From a checkpoint of a small transformer trained on Wikipedia.
Size: 19 layers, width 320, 8 heads of 32 (4 for keys and values), MLP 832 ReGLU, vocabulary 5773, 21.8M parameters.
Architecture: rotary positions, tied embeddings.
MLP neurons of a small language model. Each row is named by its layer, matrix (gate and up: input weights) and neuron, and shows model dimensions 32-95. Each number is 128 + 32 x the weight over its row's rms, rounded and kept within 0 to 255. A neuron's up and down rows have the sign that makes its largest values positive.
After each neuron's rows, "fires after" lists the tokens most often just before its 100 highest values on Wikipedia text that the model never trained on; "fires on" lists the tokens most often at its 100 highest values on Wikipedia text that the model never trained on.

L5.gate176 [100 116  87 179  97 139 101  98 129  99 129 167 173 170  98 161 105 165 196 127 155  96  96 124 137 150 115 110 109 148 106 149 104  96 161 140 104 149 172 138 163  84 188  98  94 135 136 138  79 155 134 145 139 169 169 160 104  94  90 124 164 141 136 161]
L5.up176 [166 116  66 181 133  43  77 123 135 235  99 189 113 152 129 129 143 120  94 123 118 135 152 127 136  85 120 115 123 140 155 149 130  85  96 140 110 136  83 142 144 129  96  94 105 140  85 187 138 126 133 115 118 120 215 147 143  87 135 102 162 141 106 126]
fires after: "=", "\n\n", "\n", "- ", "Sh", "is "
fires on: "\n\n", "- ", "an ", "au", "US ", "=="

L5.gate473 [ 85  88 101 136 107 125 120 135 110  95 114 147 137 148 137 122 124 107 130 116 163 161 111 115 100  70 171  95 140 120 107 208 110 142 174 146 173 141  87 100 138 153 149  92 163 153  87  92  86  83 157 156  88 120 136 137 109  89 128 156 156 166 140 116]
L5.up473 [166  70 122 188 102 108 128 123 127 144 120 122 157 121 159 144 153  54 104 162 122  94  64 150  83 185 147 115  89 122 116 177 117 150 132 131 110 177  95 116 153 140 117  61 115 173 110 156 140 108 136 159  81 164 172 139  73 105  72  93 123 187 161 101]
fires after: ", ", "), ", "\", ", "is "
fires on: "a ", "an ", "some"

L15.gate189 [123  47 120 132 134 104  97  92 149 110 160 164 101  72 128 167 108 177 181 116 137 149 149  67 103 146 130  73 145 142  86 124 154  98  98 161 111  95 189  86  95 141 134 157  93  88 172 116 180 141 145 108 213 149 164 180  93 153 118 161 132 152 120  90]
L15.up189 [110 136 130  80 125  73 107  90 142 104  88 117 150  89 124  63 136  58 151  73  97 132 108 164 162 135  95 168 166 133  80 136 106 113 148 172  94 119 186 124 107 137 145 135 150 113 134  46 142 117 127 157 111 182 107 143  69 139 129 141 155 134  95 154]
fires after: "|", "2", "1", "8", "4"
fires on: ",", "\n", "."

L3.gate615 [121 136 134 152 123 136 129  85 146 139 142  97 147 141 145 159 106 184 185 134 149  78 101 156 139 133 117  98 172 135 109 134 153 189 107 115  58 133  44 142 154 112 109 106  97 117 135 114  75  92  42 123 106 130 153  86  99 140 104 107 171 157 139 144]
L3.up615 [116 111 123 179 135  78  57 118 160  99 122 138 166 157 116 129 110 184 127 154 171 116  77 127 122 186 187  91 139 170 159 101 148 171 143  91 107 137  46 123 145 109 169  96 120 139 152 113  59 110 151 113 142 143 129 156 159  89 120  97  90 129 106 125]
fires after: "S", "L", "s", "\""
fires on: "Wh", "wh", "ound ", "Holl", "ove"

L6.gate189 [ 70  69  78 139 199 126 169 131 134  55 160 166 153  84 201  95 175 155 157 170 194 135 118 120 110 139  33 102 118 112 127 138 147 131 193 134 149 113 128 120 126 137 143 148 141  26 115 140  69 168 140 141 100 101 112  99 130  98 110  65 155 106 114 193]
L6.up189 [113 125  96 125 179 142 153 114 142 122 185 143 119  89 155 141 133 132 120 134 196 108 136 115 149 115  98 117  73 166 166 104 162 152 137 179 162  75 123 112 109 108  86 156 137 129 104  60  99 112 134 109  99 150 102  89 125 132 147  96 143 146  93 113]
fires after: "\n\n", "4", "0"
fires on: "==", "== ", "). "

L4.gate129 [162  64 159 116 116  74 176 148 165  91  99 140  96 125 135 142 140 130 126  59 101 142  90 149 162 180 137 141 114  97  52 154 158  90 177 161  80 155 138 122 117  99 158 108 154 119  98 128 101  99 118 122  86 111 134 156 163 189 149  86 189 102 154 130]
L4.up129 [110 130 133 104 194 117  81 127 160  65 154 107 150 130  77 146 164 126 121 159 137 133 108 206 112 108 102 127 121  89 142 154 143 122 194 134 132  98 174 150 162  79 179 122 132 135 161  41  93 157  97 137 124 119  89 168  87 205 124 142 205 118  93 126]
fires after: "1", "2", "3", "4", "40", "8"
fires on: ","

L3.gate527 [ 84 106 104 145 152  92 156 108 112  74  73 198 146  99 173 106 118 146 146 141 160 171 127 100  79 125 167 103 135 117 149  89 139  95 206 117  90 128  84 109 188  54  88 109 107  98  91 144  82 144 133 141 164 139 170 136 164 111 135  95 103 108 133 192]
L3.up527 [105 148 132 107 159  90 139 130 136 165 152 165 121 147 121 128 128  99 123 105 138  74 171 100 158  98 129 124  72 130 145 190 118 135 146 135  89  83 110 114 132 199 145 160 111 204 133  92  58 146  57 100 128 101 167 103 137 151  88 132 119 127 138 159]
fires after: "\n\n", "sh"
fires on: "==", "== ", "opp", ": "

L3.gate414 [ 96  93 140  50 101 132 139 137 176 133 156 189 107 114 146 168 123 118 170  95 191  88 130 152 149  74 148 166 171 104 138  85  65 133 138 161 135  98 200 183 106 130  86 124  98 149 107 177 113 136 104 111 164 153 105  74 109 113  99 104 144 133 135 147]
L3.up414 [102 116  89  79 155 147 130 125 131 144 112 102 178 160 200 119 161 148 153 119  65 191 142  97 123 211 119  90 135 140 128 148  75 134  89 109 122 134 140  90 112 130 165 108 152 108  81 120 111 175 125 132 118 106 152 125 109  86 242 161 190  64 131 127]
fires after: "H", "- ", "D", "(", "\n\n", "; "
fires on: "Sp", "Th", "ard ", "oy", "old"